config.toml
vocab_size = 16384
qk_norm = false
init_std_qkv = 0.0213
weight_decay = 0.2
warmup_steps = 478
decay_fraction = 0.618
final_lr_fraction = 0.02
dataset = "wikipedia_en"
MLP neurons of a small language model. Each row is named by its layer, matrix (up: input weights; down: output weights) and neuron, and shows model dimensions 64-319. Each number is 500 + 40 x the weight over its row's rms, rounded and kept within 0 to 999. Numbers have three digits each.
After each neuron's rows, "fires on" lists the tokens most often at its 100 highest values on Wikipedia text that the model never trained on; "fires after" lists the tokens most often just before its 100 highest values on Wikipedia text that the model never trained on. A number after a token or word is its count.

L2.up1870:525505511481544488528539394482517497449517555462501470455531518368464443472489467480496473524519528481438457522530424505536545501412538439494535506505481482449405477528481549456525491488494547470482575454486492558515602478482531572389484476579486416574539498498520502501526532542470490516514495466537475507515521422495563482519511412512482480540545521470463517463488520488513581495481582537531508524449532426475471436528514496546504510472482571493450565510559487585431512498582557502510519493451510486530466486496499512458471477464494464546562494515540530455440486456407614434487545536479548566505502559622559559456472451456464482548519467479521583495509502504441399469485544529464490489489541503466529538554516546478517500513503423493579495456502518541518497501534467
L2.down1870:528486566446504473583478444504464443489510451471498505455522441478503495517447506427476521466486505545511460558482443511496505542529502529532526480533554539445373522487561520555463464478440569478519454544466513528509484514516466526473441516509469417518527505461538569484541461564469488526517524503525500518482515470477428462523559458498512460436469484443468491467499512472443479534519558413500493452451616490500517465582451486432482543536451522496481484460544562581499611399478546474547496548499498456509571480521478466499479469476481458525504501529535538433461472428473521492493477557468558530523533434428515509418509494520510572469507545440511485492482461449520534511506502440480459523505478496464487445426490441500480523514453540532478528556545485527510492507539497
fires on: "2" 38, " " 18, " (" 7, "3" 5, "per" 4, "b" 4
fires after: "0" 31, " |" 18, " (" 8, "–" 7, " " 4

L2.up947:552494488496479520481486469505491495468503521484434545576481533470497538441474491562437500518429501521545459545443556548515521472518457474546537516505509569477445486470498520472505497466491518551454466488492544520478500515471511554510571494477503495453530434443497467564444509578437514449516491404497466501491557458600565558521536482570473528488477556521515483489446512456528461515510512493478476428498479528495508517516424551532489507540447456509565455485513471439477561487460476547576487490614553509500496538496489533488511522540442483545498519520491479483551456542559472575484490581477427525478547559479499507495548560468508484542497522481502512479461509463544551468444511491486491538442603519504479377493543553546523510508469496472551463521467475476485459502477478
L2.down947:521489499507498504512457503490436477475508521492579531457514415560559524507476489518506529552472506500485552475482474542485472460518454559548523580435519539573514550491484476512497475460468447522471549539496461475499537490556570595509503469518509496508510439497500444487499505504486505503508423466490512504532485478546466600476559505470524487514439467522568487575480557519472498476414524483498545488499451499560468425548463507548540556507372477501509446541518515440525623472512509579453485451540520531480488493470486518582518509444506492527549445468531520511518525561508452555456509469496481474519448541471505530524497483484510445537464527505448528469440459484523495494404572572511553463428523499547539527488475478515527474480478502500499393563527481460459484514442442
fires on: "1" 20, " " 17, "0" 13, "9" 10, "5" 9, "8" 9
fires after: " " 23, "9" 15, "|" 14, "0" 12, "1" 8

L2.up1050:513508433469477569498526490507535607533467543503513605539482473478413517507522504549526476514505480472524509581519496439576473539463568513488553525511515510490470470561430537505483504531509489495510462560532461530558499569471517519473408456512554489494496482495458535534530511501561545482565557477537530473516455476542540503510561451459519525530523491419563513439492496487490462453537469553524491517470508523520451479507464565467495477480498495498493439457522497487450514552491447486558501514529571444554574475466490463459509460525520494489598496518511531554473568472458546532560517533414512491509574475546509484490537503520482500549503510543502509548438477443441517530514500470521536508557463484393508523441469501519470507431552454508536463460499521471498480541490440
L2.down1050:532435527465525486477477456516578487549485429566572470454428596458505546490426474528488513497408462518553491477461490545493493523455458497537447595436537497530471418545561478524505484455525519481512551511591475534543489477506499470476551494419532503505484457568477475599513541457442548507541485501558448478532457496467486482512577543459460478514485460525468467470525496497499482479504479528448525437561456586502518503431435520429495570511564522517494516433507469450563540485386543514502489499507510511508474500560524521423513543498527498548489571469480572548531439456531494501576483496536516483487506498524505492493465530525509533466460579525573419471504524473515531500453434488513535504529503521497565544500499502458474522488492525493490539492521508472505545512431555
fires on: "–" 26, " " 24, "0" 16, "+" 12, "-" 7, " field" 4
fires after: "2" 16, "|" 12, "5" 10, "3" 7, "1" 7, "6" 6

L2.up2235:515531444555549597492428534487493438517478546412438478541547508542550492489554526541388471478479554492537493507518493506493482398497484432523485541520532535555529443449473383508516485468555446498428462529530549514448523535544550484550541522497429528505488460507554430505506529496442483480569425413508545469541410486537525466503461542549543515546465462445512527529519552510499481569610524483420490471516454471550476483497510489495465590504467519499428521484506533500543467507435577482450496583454449458497496468591473558485485514476457450517472459487529588493418502480445527553525509489424566484514580560474538418522451471519467478484437555515533488467504522494483520519434493520489562537441529490520494492489418552496501556530531466426503493456499505459471489541494483
L2.down2235:515493496456495479499492586576484478479549562481513484485500539513473511476482471485486512498408477593470459513579497531525531509523508527483524502468466464451518492413495536485535512474540524519490476477412453500459455463500514497533507535465466488431538509447463496461515482477573536519604510546503530512510534556544508514537481502487459463559502437483521490441526561541485514524444545520560465510543495494521450442507538469521506470488587433447465466461499545491531541467547483461455481561570536478432539445424499536524518485491513471482543606539518509503559475522517477487478505484491459523466493456478496584505491547529515481452491565385504537528494510460449449559463476492552477501492522444517583527559527534459495496499445408475442518541502545482483474508481510
fires on: "4" 15, ";" 15, "1" 14, "5" 9, " |" 8
fires after: " " 40, "\n" 14, " (" 8, "1" 4

L2.up1872:454448528466486408497518531509482500513479561548535577518537440463462491546519481551493470525518471437475474539488560428497499524462473511535496501484517499493493496536514515494526482428551511486487431489521513535533464486534530518472542438478496519522493475528536467519501489496452477548509555488513445499569520461557532427510509472419514496545495480518511491520554449455506529421444508521500481490505385541471516485504453545467544520442564425515509482391443530444530510545521446460481545510508560502504508459500539511423548545552530563503585413472536509532502468456496563466451537580431520497466500523511522557499526533520428461516384538482495448477417473483492532450553484457539476489519477502403543479577508569559442516534444448546438439497445578471521494535538481
L2.down1872:469452549479543505551468441550484539516474482553602561515584566511509487516501492591524455490484505512544568487475536532517489466483479449440409546481508454484530432527510521446472511523592562399565556480534478396535550492500504554473534431572461548518536522488498530510497572557533576495514494433448479513518533503490529488523458489468464536506511456531461523512498471548525479445442550538497472433438426497512496468513505484539514552542523549532444501482476512407493499503505519622482484487488566537495504430524486474452473448575477494514513516531512522516555544596544475516487501484492509497494515456534476532517483456510587503482477513520472458529502492518488450513526565497451510460462476571498478474457532536574591455470498462481509452389495562514572490497553491
fires on: "-" 27, " " 22, " to" 14, "2" 9, " |" 8, "1" 7
fires after: "|" 18, " " 12, "\"\n" 11, ".\n" 9, " According" 7, "According" 7

L2.up193:538525485455620502433576516447486504541499545508486550562515529564513420431518520438439481544494509498565476529527513523510503504432526514509494510529550486589502521488502522528486543477485513544446441499544555480456493474507546522550487516556447575417478465473504509502498446514482477501549541539491550499536518526580487516538443504425570471462463521525530535525487532462485526487477467544475533498449487511538508543513462428455545493485509460423432494490480559463546518530497498468487485486576500546454458471489453458485513556511552516432474476528463531494481502519516478516477470522500513541508449527482493473525463567481463469547461549444518490521507409513522434459478469501494501460601523510437445406453455506465462432511495501466562431519498534453533561495473469
L2.down193:492451483465476517507508469557466521512561466504476496462492470424502490613496437527474507554466515556485538452499485436473474448539517360552442445513492485443516511527463447437496512389509478467483504502427552478489495534490602483481514495432550500551523448533490499481499507456469533536459451560541427535527463526469506478549471462558505515576504600503474518473521527533453497493488440496509486503472538520456479498541478508512464524493507524563517501484521472510484560529567476575534486515468503514516461486466487463394512523515459581529475464455451569515520557497571501415560442538509492539584525428448533637504503474477557494491473404507537470496481537532466497553534463511519513550457475478501558495522551521456470589511516497437537534487505478419518426549513468
fires on: "9" 15, "5" 13, "7" 12, "″E" 10, "6" 9
fires after: "9" 25, "0" 18, "3" 12, "4" 7, "1" 5, "6" 5

L2.up2557:519555505450518527492475453497474533494454472427498548535433517563467453460508513554482558563540388498468450465436462456528502527485473518510499497548433570538520482543578488471511483521418550446541514486536511520552529520505563490558452578459464478493505456539509491506437492490472503485528471496462520506488427481506522540491512507484535524474500571496435520500526404440528467563424480493526545553431493489462497477496528450491568473460545467457542544508562494518503512605488479552499529569463448496490562532479598427524473513546538550538466457443542533515500527504431506435460544578534457511516501474518475441477480470573454507495553520520487439541516525455409436498561488530523499495415504527511449470567576497511509480489502490567488518471495482566466551512497542
L2.down2557:446527463475499464469592474473521457509523523512430496495451457482526495463528520490606507511514478499520517544536500550528480501451569522464552472550547516485496502470522467557506491522501503494381542471422452507489547511483472496514543557486468425499526532511424572463583497535604417475507536507484414545465472476504540479458577449516504458445538532460516453472521565502517516491485485522553548460493483471491541468577499537491525446511448541544505499538479533489469566431447530485414469510568460468555524484524487523592456466471545431471408460596529472528554481470481495471469517471494448556489544521507531575477568557494531508495507484517527579438540508463499440488471479523541550484535500505508446562501493540495476505440484549521505485497517461476473473451481516
fires on: " " 61, " following" 7, " debut" 4, "-" 4, " First" 4
fires after: ";" 30, " |" 19, " the" 9, " —;" 7

L2.up1846:497541515438468451434473491497447549517413470461508468489507537550427448470472519505555472455509465466512497426453523548508495463452491511479472550542439510505497502531529519501460478440505542527498482492484491515519536505541448442478498533506555563490536522484442509482507461561453487511470480478443540552562522428495528510603535521462550501508522490562458530502517519446401519481507500489475506512494446473459465492432554557538549518464456482528567511551486580437400477509488481546541527551468509585425491594536485415502454531518501525503521476560543511497455495511420463522489491516458535493461508541530555590480497518482460543452529554508522443437423517518481494474542493468515492507454506504527419528534501506527492520485445482487458463504457486512481530475425548
L2.down1846:434511426544463520406552428442494466523515512458489531481447462513534393554526546560499521503534431482534479524554477474534495508503545563500563497491467449395512500481571538540468484474583484554489471490535535547499511536542485477424551481489542512459530563479438575460479412463528538495416490544480484517478478449473460453526489501543485476487531484472578437469499518513462539462511455540532521508551518527440467458545492490492467474551528529470426442586528575510512571415490546549506501593523467469536527500475509495514475425543437507482526550490444516542543484529505512510434529555458508433501540466469556507546503504483497482461474525530520509520480423501453489459496531530468519533529447499500504514421471445476467541515583531537471516552500476536469515562527520
fires on: " " 44, "0" 26, "," 9, " (" 5
fires after: " |" 38, "0" 21, "," 17, ";" 6

L2.up2453:513524459509504448503536493467433495571455468500434522487510491499534502511525485498525535471404568477490451493461498534493526499519530490480460515511486541483494463459573593474518491448509531538454452474527468546534476532536474512498513492463473463549481550509522460421419445512470560544390427449518469576476522477462560494538477510549504462475512534534473490457488460505528491583462525482446527482522504438506450490488501448547463559450512533507484527482493456444502492502463566611477506501483507569504438518499531487515512520602512524496462518512506483482426597419399517498515533562439505531481444455481469522494569514498559471525454544499473479503481480543485530519515478425504459550492557561480446512494416482506494581497451481490481518473528403491479597539513519
L2.down2453:479575505492486524489626543526480449428550403530518512441481500469472514512485539492507515453477515570525561491473470502476482534382518474488500644475501477460534489479525532531525482464502513519434460481463527466497548504522538481485505478529441471480524505473473497485492462497506525433402485538503465469481517483490571430506515490552495414525460440426519552545481535506567503489438444503507534488522536478568511401552482519470431471498520507575414497554492464468449532478497468562485477529496537502580499487524525494491471511562510478501514484464540476473450513434521526506457594442437574515494522542472551513506469556518506433507485565517532512507602541495541572517556506504385465534516552569472444537485490489509489554470534515421506489548433504543412512532393523
fires on: " " 34, "," 26, "0" 17, "-" 10, " of" 7
fires after: " |" 21, "0" 20, "\n" 10, ";" 8, "," 6, "1" 5

L2.up131:549465496478525513432520446443443564459490562495459517496520425515435543492497554492497489541489448492553513512464474481473490442424522499524534469497525570518437484511573524509471533463540503447547502595468414401506458575476526526492439483547459494517467487483477488466528440525489474493504558502481535491513507478516490517453486533516507498533556549509464528513552517476474507560493493500492496479469506544535514477520498492517559531421524453479498557557516492555543536449461608548440511457571561553488459506486489521531538541543493501441572445425514556458417464507530499469453503528499472542482430476497511475496460486534423518461470497463415505598444444535457468472477482544449481492535471500449496498433430491544490430440491442526534423467561449487533557508541535
L2.down131:498502557536451504502419504481540476525539460486512572475506507472525494561459519497432519503547474506572542443531479464487513529507513460484483504430447538472418527501529604518474500462394537440478515520540478451530469533499455464456522499500501580489554497417456502484530543490426515487535505527516532558496473512512491505464444450420477464531421462535448479488570529423545558451457485532454547476499447472410491470479436514570504529459494443506444502513508542480502564478510452553455464452441505544537426509484461532475461548572533526506540497538507509439612526510467434474463528461509501493513495493533450539493345573483513525496518513540533469511523513485463489481517526495476473472498513487481502524465550438513487516479504583528462537464500521507624507416513486
fires on: "1" 41, " of" 18, " |" 14, " Western" 6, " Eastern" 5
fires after: " " 45, " state" 6, "1" 5

L2.up2110:575559462555503499515560461476495526472486536481507526562540505494507506536550535499424454531420527490476507498494466518556522430446495499557548503525483576469472554471502486474503537425459559421499441473527530489557533501450525540449484490455469485548483442487515476463468494514457523499463456500563521457545525492553534521515489448472450521501505537486474463458525490538525480530524497494433530452502483498512532495434504470449534492479506417496457524509515476443461517427524459574460569540480506506481492468515538506442542512585517512510522469476483514448502488474471537486497546491453509541575461507518531543553457479526515422495423529525470468521477504505485538502571462459561488467484540473480430444547494627553513550480487465463527405479459540557532502403493469
L2.down2110:578503443535486518460520507475472498471477520406589521538527500482495460480525499490369474486480481521515493526438538540503517425475503501549515496507488641501533573481483489436538497467502550433518469526535568509479522496504515521516535504470499486546511501491514471477429493515468476445481440536482583474510478573525541536546504513444511539528464479467477521484477528550506521495527517537475503563539432471521545500492469461513559541503529394475529487455556498481494621542509492511584485570518501497486549449520500548477392538510505516428499475529467468537455496426464455566497569474460436544508513516497485529548582515490447431557480504520424582497408590481464470478505538471492508530472560535438448471471477613475500482552379518479517517454500477457520498473510462
fires on: "," 36, "3" 15, " that" 8, "5" 8, "1" 6, "6" 6
fires after: "2" 29, "1" 17, "0" 10, "6" 8, " announced" 7

L2.up2737:556488402452496525463555528472515503519505497487432530506474417529528519508514510445427558486542494515538438499487499542520544481483480531542513511455463506489526478425490529480531471502449470562514519557545506479537478498455515521507466495523498483575475488502583552509518413525472465435446510558440479458485504554484483479555518494447472531520472619469481505412466521465547484513526491480459515498384479480497516455536494469479501536492512503463503548594500577491528444470453514510425483553504465481516492499563540550503514505558487525522459541537575413452434472476537461496467525491504475525476541462459510468521538464563497489503567453534448506588411492540548517532546488492474464504483467507472517467553464579554532455547458474496467513522529442443494523520483476
L2.down2737:486538466591509494490509489488528573518421418521499514476493546580508530524515583515549572512503542487543569498529499473521481484528514558572490523480506499515505552540474547527508536471408527501559569567494555549508457451500525529531474487488531444513537502484446485536490471497399482527486478537552432564520480514530537513566541493468535516522482488427535511480500514467481520503585435462502531509492465526461503521536462438538484483491549518485537609556487489496608482462540503487487474531492465502486468459532496462409510533617511430411525508514467538569517501544538383488507503460446518464505524501491517420444547461568517459547529447565482481520491396432563443464510510568448481480438466547566488460456540450505493472512516526496459437535437484476502571545380506
fires on: "0" 27, "1" 22, "8" 7, "2" 7, " " 6, "9" 5
fires after: "1" 28, " " 23, "0" 9, " of" 7, "2" 7, " the" 5

L2.up901:479471510492478470516514587491561547499536561450537472436546542487468461482548484557496544565527511489526459492439505516533483566486456493465449483520555485503435451539539517499483470556534489433497475556465538534478437465531462478421517409497504530506472504529498546504479510518482493530483501521457542457535446486651491545530583452463501585489474592510471473494486457498458467466462519476467546518449468481525521518523504500443514520468459482455500468426500475420467523495512427500443520539543500469531555435578473514536583482512435588482510531538545621547548577495491592511472500556474432450471403564543468537472453503455460535496546512478534528580454543455459484523489470512438508525492529450520598518507514475510522529534503493526479501470498437497524465505430494
L2.down901:453484450484506561547469486501549503512442512532472498492575521454495538554480578520441519516470503531514494487410492487483441464537532524530514516559539466518468471525440458493507505532511451433504550476515506552523524549483497480478539480514631453441470481514489546480516528508568550475478517538497502462483413605492484481489508577474484471498508450468491412470507430487460489448520409456520478518511544488521517448474496523433484554512530491606421555504493537505554470373478516416537381445535523590470518473486556518531498465522582460460576506519502459493523490508481468483569487502493577552494489461544496466472581483434485497410444476464440439414459502549497487485494499485496458497510533480538522549546460503418515462456459463549496531418501441531559475480536485
fires on: " " 42, "–" 33, "0" 13, "-" 6
fires after: " to" 14, "2" 14, "|" 13, "3" 8, "6" 6

L2.up2365:462544442513605472452578539514485543537450526452404564497523502474506442494512443548482533547465524531525480460513418538468541515490514508518484484550471479570519495503501519436514558556473495567437490602494495489552451436515420509472498412519543547457503433512493458492550491459496535505429443487501608482519476507556517511498435494511511513510489437509442532504500507472534536442545451550531518459568486512465495526536490516459514587447522488459460619446560490543513489492485468512504451481489500526518481467479420471513551611541493549444510528496552619500395470454451500585508539562546482538522497503553559476589466461514467518569529571469507479563424496510502470424548555473497458505486524526528507472576426531515504464478549489461511494398545501503582476545482479
L2.down2365:513512488473450510498582474504545509486490548506495572500493472480464481543518540530463479501563532427476482558517507508510442480496505495521505452488491464454517489509402484523487439509423495526555467535515508522533492542545489456566474495472550541568498417454515539466510528491502508551511467543459539476452499485473464438526451532429554432515452506511484528429536489458492542476519521523531480480491545521501469453427523518585503466547510522546505507572517545474458546500529552537536522492544517530476549519486635547467497467469479480455386508517520537553436467514474561484510538519459539513539535500448525483523538468561489506435579467552529445570449416509453460542476473510460513456555478544480557493546441542411509531531380448477536497599505539502527509473494544
fires on: "3" 21, "5" 16, " to" 14, "1" 11, "8" 10, "6" 9
fires after: "3" 14, "′" 14, "5" 10, "7" 7, "8" 6, "6" 5

L2.up920:490499453457460467524561446492544417529474552489493491512528474521499524422487460517522545459433486463453507468345487459485466457454522474479459476520503499500480511510493580461474490491498555512495498475502461547486524477503493533474498519508512569499449565491525509470531571498501550522463528492481494516469565403484470549520544481494515466506488541501490487520426404575528543564454568509474516460486410458586471467543465446462537544517531537533543467463490535526503466499481454506508506537455534446477511426398558457455481501479493544521574506525520535576488427478461468537479490480457468524494474487502489545523566537542508473528511500509506563496455497461441557519577500510494433507512499569470449494466396534559477529477448491455478445428513519509502448530556490
L2.down920:466504533482445488518483486618565520508478507522502475477500491474484539474547502569529529574471444495494485491412415476520503486508530546513471455491500523464529513371527518595532467450500497448545491465537549523539475467512472511465517540401466478485472554515497407497529515474538451518457513544470423435494596529498419465494522450526469489516547605477468512488506513495547536515478456494536490491523516571452515518486493512540457502458508510499503582495547479489517405469517510521574511497490502417481530549541475540437529466537543499499604465449458482551556456522554505526472487442534518473415540478549444477517530498516499524437512490490550464492465565505543510503505523521495488482506465499540522501478484530469472509541507521585504433562527521447470481427497512
fires on: " " 69, " The" 18, "3" 7, " the" 4
fires after: "," 41, " in" 9, "born" 7, "|" 6, "′" 5

L2.up1060:534493512489553530514508507514502544543525516435444548546517479481481504463489480527504510513455550479551482551505507474569453505470514460474473462492522531543505498565449597485548499461522498528502470579530426511545489509538499502506524433521504467466475437535539490495501523523559562448577494548492545457489426492510468634498451539477551514458496534540559462499422451515524461506462607519467553445478437490548582499494448554420524477531526421505526435491484480498487479487396439548465466557508511494466538480517496465384487474527526536504508443474592520487527523495546415551451544505454512388457462449478501508438593528495550418495466538493467522497483477465481514453490494504503490555492509454480524488539474512510530556522520516450511459498479505452516407531500523
L2.down1060:530469501495533488482555437564594545540542475490518512440584557522463492493432373496494470491448564527468507541517501473493484496505466461525473502440475472523405486483456454548524364485502517442590475620492454543488475540439461571554501473461524510505550494558488459499585476500479542524469533527485481480496460525527518477532548412523541459502540556569441412524466486444488484558498504560444571489464429615553501535506442544566442478503543564462470503487448537458459446500557479564511441538495495527508448469557502448477485471519514470550488483486433534538509493467560480487536494539471545470426462464492502480494489506455454490448472519462518461504490513478479485444534501493497521472500543486501567425459476472467575505479517533516539471557516481456500502512532513
fires on: " " 28, "7" 16, "–" 16, "9" 15, " G" 6
fires after: "–" 19, "|" 15, "1" 9, "9" 8, "6" 6, "5" 6

L2.up685:476514482441464437562511464427582464526452592470488494493509456501557444454523495492493441548508490469494508418492503466583492467553460527565478556487487525537467540486539551443512494522557469558490477482509523470519455395513458537511526484459507507500443544495439553443539566523486517467586437473487477493451418480507429524527532471529590440482516506447562483513502469507556501528555493522497518547451512533482449479545455534470506486521456456469521572527510539477492518533451470545549458562474446468502463547495503464539550499491501517544486442548538514477477587541538501524603518533467556499555462531525511473532525491465483494485536517519483528465482514513505512389442503493489448543459469517545449448527508519523504495445494535469509433417540494516536544418496466
L2.down685:442543544508502506568426539490572454563416485440483535568467454482574511562524460489482447538421526500475491521520554451522432484618468456586474506474390492471528490472474506518540522499527485509464429489461438557526439484425498522509497584559514528454509514365475536491474580481462451525537546500528495574463466455492431510506490478487509531523528446431498434460483564502487500577490447517438507538440455457483463493556564445560486509495553492465487550464446515501449572515501539490460488431571462498547521489453474495494552464498432500491534485514466488516517493512442514481462510575409504598516458458448517470462492443502475501489521547550450508544490464541541451478519536487447516426500484501499487446586545478468476468522438530554518530467512535557548570516451456
fires on: "1" 17, " (" 12, " |" 11, " /" 8, "6" 7, ";" 6
fires after: "." 32, " (" 8, "6" 6, "7" 6, "0" 4

L2.up1114:489485482455561491481536515417479488492513524474501491492474368444456478506520513503495408438464443575524440511458496434489405478493484431456421514502504527449520556582554563479567468509515455550446497504455486488525485464505522529463569495522557493464476466500528512448429460491563569533486543534429525470492442522520494536484407535531489523544549518557459464538454464557491512549498468496521513486488502504458434485532491463544482436535480530491534490490459499596552503485521474422463574502514520493485517451545510533467501511528463545481478484449552504472509547491513523468441466484528472505460544498418548514394545538490527459455451530542518514514505512512525507456542511452570512460510491498407512482488476504454445480539556436483536566529574489483492459534481524
L2.down1114:550502448452419511440525571484501512519493545492535503382474506521544514510491525518498378525506495535575460479445461401429543514410596500503536526452459489472483437514532481542485453473536506472430510524482535514452450524547484480501503512509477473447510509553525532477555552498425500413432508531522492577613547524556528437425520483483500383516487561531388454542505475487495538467539614503449543527432496521517486510537524552448461513492464536500535495486506509462544495495469531550487557509544440489492429552571394489456481413560514447521522452472493552581570484472535571537547486474498478508502515484442514488518502479503572517514512522510449480511456535546565453447499509500512532529488523447528514450495506425486480517507456472523452496469536417475479541574532492
fires on: "3" 34, "0" 21, " Long" 8, "2" 7, "°" 5
fires after: "2" 15, ":" 12, "9" 10, "°" 8, "0" 7, "′" 6

L2.up1955:545483458498493469544507508483513501558467479443506495499543490485488418462571506586439515576477507464641464525433473556491517557499533517518512479580500462500494472450558469480410433397547526536498512557500514559504497488456377476410459484524466438458516440492537477485503455572497541534537489482529559514511548530558505477478504515484498524442554496530486490506420467531511529509484449514505476530495462465462372449522517519470489578513463463437505542455528477529541514574506511479556531535436471532484508481563503550507483577513478469414526519485424470456537547500378494540489498489449568534520567551546492472511513495478493496469522488466478477568483477493495468561492453486550540480476574591473491565470497495520490452413507466433506453413433522501508513509447487
L2.down1955:525515486516519510503579535457501524519460464489547499578456453439483465462516498511469465501471507423558445461490502573453443505507460519501539458482473506542494496497495454503443425451511505443474488481448578527572562516458511539454495466459501400476465505481445509402445462570542483551475473512566465557491492488526515513504535474529481484473576535534469529475470443474494496570560493519447517561529480447487466498481521451608435496524457463529447485533543522484485614526428536509546512560454476559460524505535513524548565494507469532431505428491488438503494426508423560508498484545530514487557490537470454454464582481490448514494504496461533559534499488470565567523472457485544513488523548565441524516508464517430457530496492454537571486480485544489497518544495497
fires on: "4" 19, "1" 15, "2" 13, "7" 12, "5" 12, "3" 8
fires after: " $" 21, "1" 14, "2" 9, "7" 7, " (" 7, "′" 6

L2.up1548:500467516496508483513548487442518390573502504502589522535518474498438484471537537516428531533506451477521483576565556406509478445454473566528501446576533583426500502468485465506484485504445503436495490572535556452495566472548540547537504519517505513450503576457509452461525501566476532483503443404507565494504488531521480551526475497513470540409498493536489447522501500507493521488479512529470490528423463479539529496531418523502492478485483487495496469513494558429505497539430519506475561482502546516562478506524476524520513570552524474546548510462569541459557567494479499460401511484468465402521474501381554505538500540400547484486466549540512477503471531494470517441459458508495475483488487493438505490459491476547510575510530455498510436523486440471521525448465470
L2.down1548:559482564518496562522521481544599478501483532498507500467530491456522530556485461479544450467481538512469517500579505537524478568434505508479500535412504423487531444480445574481444495435485514551351542489463495516494487565433449481518518468437559480483487444548482518549457518497503524456568550523512472522491478505471508513464507486507548467468466530517505471557523562510423422469494501419446452478527529555514515528505551545506479489483471479484453523513461396541529602535462460543559478540520505515520487441499498447488477485462499480478508489553473479492557484411569571502539468523533505595482524493530519512531485566484508511522476524490406468481531435491571531487411449488433457560524513560481562517486480448489410500448470580478548535503472460479458485570452426
fires on: "." 85, " newly" 5
fires after: "1" 24, "6" 18, "2" 12, "3" 6, "5" 6

L2.up2138:505535498418520465448520494447470492502457495512481477563478498512447494466512544535480522533527534463512489489485536491504483503416528568532512547560485537554492475457454591488505432460477414484499537594545546513481510518528525527485496545504424532544501465467466488479519484654535510488566505501644588502577545517487451555448567404463518470409411496521529547461454482447487483504534545504474556566455473498494525440530527525549580524473528482496598501492506518465534516479531557502512538510543542517458491474480529464374538560558483519507512476498549606489539437557498460579515487479437392481540504553594473492447501571461489450503556500535480546501497568446530486535499540563536506524464463515439513533517548612502585492512457466521518431449497555510506458462457510
L2.down2138:471515511473454481465517405506530539542543488558480509530471483426455478515423473450556516519464435561506559529495456452495456526456448515518501552567452521505461501515527563497542512496462497561518533461482445477513491499510518486549591516477555534487566496489479470491516524563475549543545518561548509476469509593509496449484428486557549480455478482538420420549543538461462533568517493560524486524465535491476519507487553500487466552460513512522489516544473463533498552539472447491544535448474502463473476583524465502455497516505479482460476576511448484494503519494563514524504525459465556484540524501550441473497433474441585568546461556522580571507486494515544431504480518453504528567502489529531588464484586456487485525535554481484532541511486509457462507464487520
fires on: " " 42, " (" 11, "." 7, "-" 6, " ar" 5
fires after: "|" 41, "3" 5, "\n" 5

L2.up884:495513485482496486473497401503483508492461488465443509498507483461507534446486456618576424437474501520539452517461430542477458523503563520490553523512427482544472499466507500509515423456444555484451516473469545566545555560499463531523525463470516496588512467543532489529479546527543521497454501449502465466475520448567562497531550442462562504539507468459457508520408479555542500570539504425466414551515511449513491527494491565509443438508438545486525503485568538534544512434516522447548473509508474450480510509480547530528485507544479466520568540614509584575524489484459544499516508526459465517468577565492520474429503426545420533493504520538450533464474541397384454490577451502491425505450468502478476543471500479544487511519470447520510523466545475485466435569531416
L2.down884:490590453522516490536567500600425427558480523501526515493448455502497476472502420510517557469548475484517496485494438503448488476583494447489420532529484528563525389500507534541432498468544486489427498458516579529525532440496480496518548510458475406538479485642492489504469525506417471482476447442437530495466544448519515550490535453509506473458492509512527551436485501542444478450450443501513542510576520521473514503490442504460461551489474477462502508463509442390599556492470520509502422541527514468440521453455479471486505520478473429487487537480494558476547493460530467503479481498429522505453534569536507543446518582527441469452526506538554506498507522472440488555510498532449493495504477463435436567495464472433521570543457519538467530437465487493492465512532460
fires on: " " 79, " V" 8, " (" 6, "3" 4
fires after: " |" 38, "|" 24, ";" 11

L2.up90:478572453525526558436530571476487539494553529544454478568510526462415497427546496548507443459468543555469490513499475549535450520453508496448585503515469509553483507552489535490504512563437460551428477468509476566583514456517467472462578408498476577511450442493485578477505522546526452489389521440503532430482517527572477515612554485544546566516531506442508485462463487495509547522532460472465441513449464466522494481493425505456467528516463461568464512481565347457507504495491534453484521543544465498550613483481495494461534457523414554462424461511464499493491508471534551480494507479487478446548497515455511492404568509554452478582482513464368485481462489482528487482492488489534509589485488564522462483523511493471477531523585517558484503504465436572441519540480537
L2.down90:509559490505469554447476483558485464517576529416551395551485515477517478510524447449460517517448497499515485511496530530529450499508477498482439484561476462561482471493500523498433441550548541507495552569520433517509600504497472504470489577444550499457487492481518560491563507540563468492516496430557487504446491506527480456501542525483502451500500441537545463450589486506466526501517450432477485518444446453524458409478489456457468551507473502497518520443512518487510531394448566520524533549486552540507483511558514508479518457490494444501543465560510538509524455441518492483590399481416607516486552437470493464557503545444443544472497498508441504513457453581512486482497490485576505439513480486479542538496475476507528481539480491515555534516478535526456499510457491
fires on: " " 38, "0" 27, "2" 11, "5" 6, "–" 5, "1" 4
fires after: "2" 22, "|" 20, "0" 15, "9" 8, "1" 5